MLP neurons of a small language model. Each row is named by its layer, matrix (up: input weights) and neuron, and shows model dimensions 80-207. Each number is 128 + 24 x the weight over its row's rms, rounded and kept within 0 to 255.
Before each neuron's rows, "fires after" lists the tokens most often just before its 100 highest values on Wikipedia text that the model never trained on. A number after a token or word is its count.

fires after: " the" 24, "1" 12, " Win" 10, " T" 6, "ot" 4, " was" 4
L6.up150 [136 125 154 119 106 101 139 132 109 109 132 103 132 113 161 140 132 157 147 113 129 138 120 132 194 136 164 129 125 133  95 111 152 141 129  85 108  88 149 161 131 129 116 147 107 135 144 101 143 151 142 114 171 126 113 129 125 137 123 106 126  90 109  89 121 113 135 138 180 149 162 145 130 100 127 143 135 139 143  94 136 193 150 140 129 137 141 134 124 116 124 137 115 125 167 147  83 157 160 101  97 103 124 144 124 116 105  96 110 104 166 151 122 164 137 123  90 101 124  96 139  82 148 129 147 157 157 119]

fires after: "-" 31, "0" 8, " \"" 7, "46" 6, "34" 5
L3.up486 [102  85 102 110  63 163 137 142 126 102 109 112 120 119 125 153 101 115 114 127  90 178 117 104 180 125 129 141 109 144 141 121 144 104 127 120 188 113 109  92 156 148 153 146 122 139 124 120 130 201 136 128 139 118  92 114 149 141 128 142 166 119 151 128  98 113 145 132 144 144 112  95 165 142  98 111 138 124 114 141 134 111 101 128 137 134  46 132 116 155 148 116 127 121 145 116 113 137 151 163 128 109 132 183 119  84 140 119 139 120 167 115 113 106  85 162 137 129 124  88 102 145 121 163 137 147 134 105]

fires after: " P" 40, " p" 26, "p" 9, " E" 4, " hel" 4
L6.up43 [125 128 132 126 125 135 104 154 156 131 130 126 168 141 104 109 134 156 107 130  78 120 100 157 169 122 125 122 197  90 147 130 152  77 101 118 106 101 134 135 152 117 124 182 116 144 120 142 105 132 131  97 117 128 104 129 195 135 156 116 112 148 130 121  97 172 147 124 137 133 160 149 123 136 156 142 136  52 116 124  93 160 147 143 153  86 128 130 122 127 118 153  92 118  92 138 117  97 140 136 125  71 162 143 127 159 106 126 110 146 130 136 125 132  83 121  93 147  92  86 103 133 154  84 148 122 111 178]

fires after: " T" 50, " F" 7, " W" 6, " t" 4, " Ad" 4, " was" 4
L6.up210 [178 120 149 106 120 159 104 146 117 100 113 131 141 122 142 154 137 157 122  97 118 122 123 150 136 155 213 143 147 102 183 138 127 127 127 110 151 129 119 193 126 159 126 145 138 136 130  78 118 152 144 127 132  91 135 127 118 142 142 117  78 155 107  47 139 129 103 140 153 118 131 134 120 144 135 161 165 111 139 100 107 155 127 100 158 132 146 124 129 130 118 141 120 113 126 127 112 117 101 114  94 130 129 144 199 154 157 135 104 132 126 152 107 140  93  79 111 125 130 113 163 118 140  98 133 137 104 138]

fires after: " c" 28, " C" 16, "ou" 5, "ur" 4, " O" 4, "el" 4
L6.up522 [154 142 107 170 139 183 111  82  99 129  89 156 140  95  93 136  81 104 151 141 112 147  84  93 176  91 117  92 123 138 142 110 151 113  81 140  96 104 174 111 122 134 187 176  89 138 101 133 154 103 119 121 131 116 114 147 167 114  90 135 121  98 170 155 108 117 164 108 160 152 116 110 136 102 133 140 120 135 161 116 137 131 131 106 102  99 149 108 134 107 112 136 164 113 111 127 134  77 138 133 120 120 150 124 104 163 104 140 137 132 126 162 126 141 128 108 109 127 161 142 156 116 150 156 144 166 107 107]

fires after: " F" 14, "\n" 12, "′" 10, "|---|---|---|---" 9, "un" 6, " f" 5
L7.up708 [163 117 135 149 151 117 169 132 135 153 134 145 151 114 161 119 155 143 106 113 122 107  66 142 129 155 148 135 143 148 108 120 105  96 129 102 114 120 128 147 135 162 126  93 111 112 162 130 148 144 127 134 130 113 133 133 125 111  96 120 135 138 140 102 103 133 116 119 151  84 173 117 107 123  74 144 110  78 137  90 117 114 122  83 137 133 142  97 131 151 138 125 139  98  84 147 100 112 101 160 123 116 131 190 160 117 151 129 113  87 140 112 134 137 130 164 163 129 129 117 120 129 162  80 123 115 153 160]

fires after: "S" 31, " B" 14, ")" 9, " b" 5, "b" 4
L6.up386 [134 139 140 151 134  90 157 147 131 127  98 141 138 114  89 143 136 108 111 152  82 141  88 159 155 109 158 123 118 173 132 162  69 109  68 114 168 118 158 123  86 139  99 154 161 117 141 122 189 159 152 143 141 128 133 153  99  83 132 129 133 161 131 136 132 124 103 108 150 123 131 142 104 149 118 123 175 145 137 118 133 126 127  99 130  74 124 149 138 129 125 123 136 143 180 149  42 134 114 114 104 152 127 145 138 120 154 134 109  94 120 117 128 132 109 113 167 136 124 146 128 156 122 146 118 107 117 121]

fires after: "," 61, "." 23, ")," 5
L6.up65 [111  94 130 145 104  89 128 145 125 158 152 108 110  90 118 136 147 124 118  72 124 130 115  87 154 131 162 109 137 123 119 163  74  96  96  91 118 149 114 136 118 103 116 145 128 106 124 149 172 134  85 120 141 127 186 132 134 149 121 158 111 128  63 157 131 154 102 120 154 121 157 128  90 169 110 105 145 106  87 133 122 168 115 156 146 150  96 140 119 168 169 136  88  95  84 153  67 140 109 120  94 178 151 153 144 133 151 159 146 140 145 154 113 161 132 108 158 101 116  99 129 105 138 131 109 171 133  66]

fires after: "." 66, "cc" 7
L2.up197 [108 109 124 147 178 123 166 140 110 105 139 172 171 124 126 141 146 115 131  92 110 140  83 106 124  99 131 105 136 142 159 154 117  94  78 162 105 139 147 153  99 139 147 107 116 169 148 146 124  97 117 129 129 122 176  64 106 169  86 181 123 179 153 159 117  99  83 116 178 142 179 115 132 146 132 151 127 106 124 129 125 148 121 102 134 118 101 141 122 152 157 151 120 108 147  99 136 141 123  83 107 165 136 116 153 155 110 142 111  52 125 122 115 112 103 156 131 150 138 118 160 116 129 124 106 138 140  99]

fires after: " E" 15, " L" 12, " J" 11, " W" 8, " F" 7
L5.up32 [152  84  96 108 121 132 147 129 103 103 130 137 169 153 116 155 102 164  97 115 139 138 157 134 126 119 110 119 154 178  69 158 112 154 116 165 148 119 115 145 131 141  98 144 151 147 164 131 148 131 120  97 153 144 169 124 135 120 150 117 110 167  98  87 120 115  97 115 123  99 101 157 117  81 144 119 101 105 113 159 135 159 151  78 150 115 111 143 130 136 136 119 128  94 102 103  84 105 116  91 116 188 116 131 137 136 156 126 106 119 170 146 129  98 109 120 116 115 137  89 169  87 114 153 115  89 125 115]

fires after: "-" 18, " f" 16, " F" 7, " conf" 7, " E" 6, " T" 6
L7.up600 [106  93 147 130  67 138 125 130 141 120 124 155 125 140 108 107 137 136  87 115 169 127 127 132 132 119 143 121 137  92 157 137 120 106 108 111 104 121 102  81 149 162 126 109  94 146 123 126 141 178 105 138 133 116 117  92 150  83 119 112 164  95 139 137 126 110 110 129 112 124 118  97 103 165  86 125 115 123 148 128 126 135 141 142 125 146 146 132 106 120 107 172 113 138 134 122 142 103 137 119 140 138 137 141 178 110 120 113 144 137 120 144 139 161 137 116 149 135  99  92 106 117 162 116  97 122 116 131]

fires after: "g" 24, "ig" 11, "r" 6, " g" 6, "G" 5
L5.up711 [154 140 127 101 164 111 133  64 127 137 107 141 150 131 144 104  96 104 147 134 148 113 152 115 125 126 152 103 100 173 143 149 111 128 105 121 104 128 108 124 150 104 136 118 127 110 103 113 111 126 110 151 100 109 101 139 137  88 139 123 120 115 159 142 102 170 124 117  86 148 140 101 156 151 129 113 167 115 112 124 148 145 135 135 145 152 106 104 122 115 199 110 172 111 121 127 140 127 101 104 136 123 116 116 129 136 142 107 105 121 158 119 125 112 149 126  74 128 137 130 102 154 112 201 121 142 131 131]

fires after: "-" 28, "|" 19, "1" 4, " and" 4, " C" 4, "\n" 4
L7.up740 [131  82 136 157 139 152 140 102 117 133  92 156 152  74 178 152 125 148 142 122 121 144 141 142 138 107 157 140 169 135 115 155  98  82 156 108 129 141 159 126 114 131 115 130 102 175 130 105 128 142 162 166 135 119 129 111 148 135 133 130  75 177 134 140 122 147 131 131 164 130 150 138 114 114  73 141 151 125 135 116 130 111 129 121 140 106 127 143  86 116 155 122 122 143  98 121 141 146 149 145 126 168 152 104 162 139 139 132 127 151 108 104 102  73 117 115 110 144 103 158 112 109 153 115 116 128 124  90]

fires after: " P" 32, " C" 19, " B" 12, " p" 7, " c" 5, "s" 5
L7.up127 [127 107 128 108 120 165 103 114 141 137 108 150 142 118 114 157 139  71 141  96  45 107 129 126 140 108 150 113 109 100 125 145 128 111 115 142 131 115 154 122 131 162 152 130 115  92 146 129 143 126 158 131  90  95 132 116 181 137 108 170 139 131 164 142 111 113 145 108 101 107 150 115 127 172 120 135  79 120 123 159 101 151 146 169 155  94  96 138 133 137 151 135 165 104  84 162 141 162 145 120  64 122 139 119 134 128 135 119 139 159 143 188 125 112 131 106  81 108 103 111 133 111 182 116 152 131 123 141]

fires after: " g" 16, " n" 14, " N" 13, " G" 10, " f" 5
L7.up595 [118 112 141 112  82 111 120 115 164 155  95 148 115 123 112 131 129 112  91 124 129 118 102 168 169 145 163 107 157 136 116 123 158 127 155 114 141 110 157 148 141 146 108 135 128 138  93 134 122 122 117  93 139 141 141 127  99  87  97 152  98 131 177 105 137 134 153 133  97 126 108 180 141 116 148 140 140 128 146  93 140 148 127 135 139 149  94 141  79 113 118 132 144 102 133 141 153 155 129 139 100 149 113 147 131 114 159 155 131 141  83 128  97 137 143 110 105 123 110 144 100 154 149 112 119  95 118 106]

fires after: " F" 31, " f" 13, "re" 6, "pen" 5, "59" 5, "64" 4
L7.up64 [130  65 152 166 116 115 104 156 145 114 122 132 105 105 144 129 106 109 126 139  97 144 100 125 105 156 132 110 130 152 133 128 118 124  97 114 166 137 128  94 129 115 139 142 147 146 145 134 166 167 134 125 112  82 109 151 151 109 162 137 112 127 138  84  96 105 122 101  92  98 114 115 125 117  89 156 128 132 137 158 141 136  90 116 138 109 145 117 110 150  65 196 110  95 159 148 130 120 119 108 136 146 119 175 144 122 132 122  95 168 132 116 127 133  92 145 193 130 175  84 122 124 160 114 152 124  97 147]

fires after: "," 26, " wh" 11, " C" 7, " pl" 5, " cor" 4, " to" 4
L7.up65 [170 148 154 141 162 118 124 128 162 116 122 131 110 110 143 143 132 147  95 107 123 116 118 119 126 110 178 102 146 138 116 147 122 150 126 131  79 187 172 132 135 129 115 160 133 137 119 147 116 122 155 117 110 155 144 159 115 129 135 128 112 133 158 155 131 148 156 129  87  56 141 101  99  75 149 133 141  65 124 134 133 164 124 152 153  94  90 121 134 154 153 162 158 111 103 109 125 193 138 108  81 114  88 112 128 152 147 170 131 166 131 145 179 112 124 147 140 149 148  92 122 106 154 101 124  86 145 106]

fires after: " H" 40, " K" 8, "," 8, " h" 6
L6.up611 [104 129 120 111 148 158 154 136 126 148 100 142 133 130 128 137  93 126 110 111  96 155 132  98 105 101 182 112 139 151 123 124  86 162 114 120 126  74 156 121 131 126 122 130 128 113 156 101 115  97 114 130 108 133 137 138 133 128 148 113  92 144 129 103 123 122 111 116  57 192 122 185 144 149 162 141 149  55  87 126 145 153 112 101  91 121  72 128 153 117 109 163 148 125 120 125 117 140 143 117 100 126 168 129  91 133 169 113 114 101 126 140 135 152 109 200  69 115 135 141 137 132 134 120 168 111  81 124]

fires after: " N" 40, " n" 17, "N" 12, " H" 8, " h" 5, " He" 4
L7.up521 [100 119 127 148 109 150 146 110 135 110 138 150 109 120 109 127 179 137 113 130 141 146 115  99  81 157 165 128 147 139 147 140 151 117 162 101 123 132 106 129 157 136 132 121 155 154 107  83 147 148 101 166 103 124 145 109 138 111 142 159  92 104 137  99 129  94 125 133  84 150 120 148 155 176 157 155 132 105 107 145 124 177 124 138  98 116 136 131  92 137 103  82 131 157 148 111 149 102  70 105 107 143 145 135 113 167 111 125 155 123 141 110 111 128 145 154 119 157 114 169  87  99  95 126 136  57  81 129]

fires after: " New" 23, "ut" 8, "ov" 7, "enn" 6, "v" 6
L4.up210 [108  92 143 140 125 164 101  91 117  79 111 141 137 134 123 203 135 100  85 126 143 117 131  84 156 143  94 172 160 142 128 130 114 111 148 109 109 109 146 144 163  86 161 150 130 123 124 131 119 129  90 150 104 119 119 125 122 144  74 177 117 148 104  94  94 135 134  70 110 142 109 110 150 147 165 141 114 133 119 134 158 109 134 105 127  87 127 146 114 133 147 132 128 102 167 125 134 135 148 133 146 133 158 118 152 105  91 122 138 137 138  96 134 117 106 145 109 124 142 162 102 143 135 170 104 119 117 129]

fires after: "." 29, "im" 14, "m" 10, "p" 8
L5.up567 [ 85 133 158 130 161 164  81 162 103  98 118 127 186 165 116 119 142 132 118 117 118 138 110 128 142 130 145 141  94 133 113 118 110 104 129 108 154 140 111 162 145 110 130 156 141 154 148 156 152 129 125 137 103 150 106 102 127 130 111 127 135 141 113 124 116 142 109 141 149 110 173 102 140 130 138 115 126 127 111 145  96 153 105 195 155  72 107 142 146 160  85 188 127 127 139 111 119 139  94  94 118 158 144  99 139 138 129 158 109 141 161  91 147  94 118 121 112 106 154 143 141 132 139 133 125 133 127 112]

fires after: "-" 17, " G" 13, "T" 6, "g" 5, "ac" 5, "ig" 4
L7.up24 [156 133 153 179 117 174 144 165 138 135 140 150  88 122 147 127  93 114 112 101 135 106 138 116 111 150 165  98 138 116 167 139  81 117 127 112  96 132 115 147 116 108 133 136 114 113 118 147 155 142 137 162 153 148 126 113 103  97 102 125 117 125 131 144 119 146 168 143 112 133 138 124  96 145  74 114 125 154  87 110 154 105 143 131 117 107 130  81 124 121 122 127 158 112 141 150 148 112 105 123 128 190 175 148 159 132 144 134 115  82 152  98 143 138 142 143 130 134 186 127 126 140 130 157 123 134 142 112]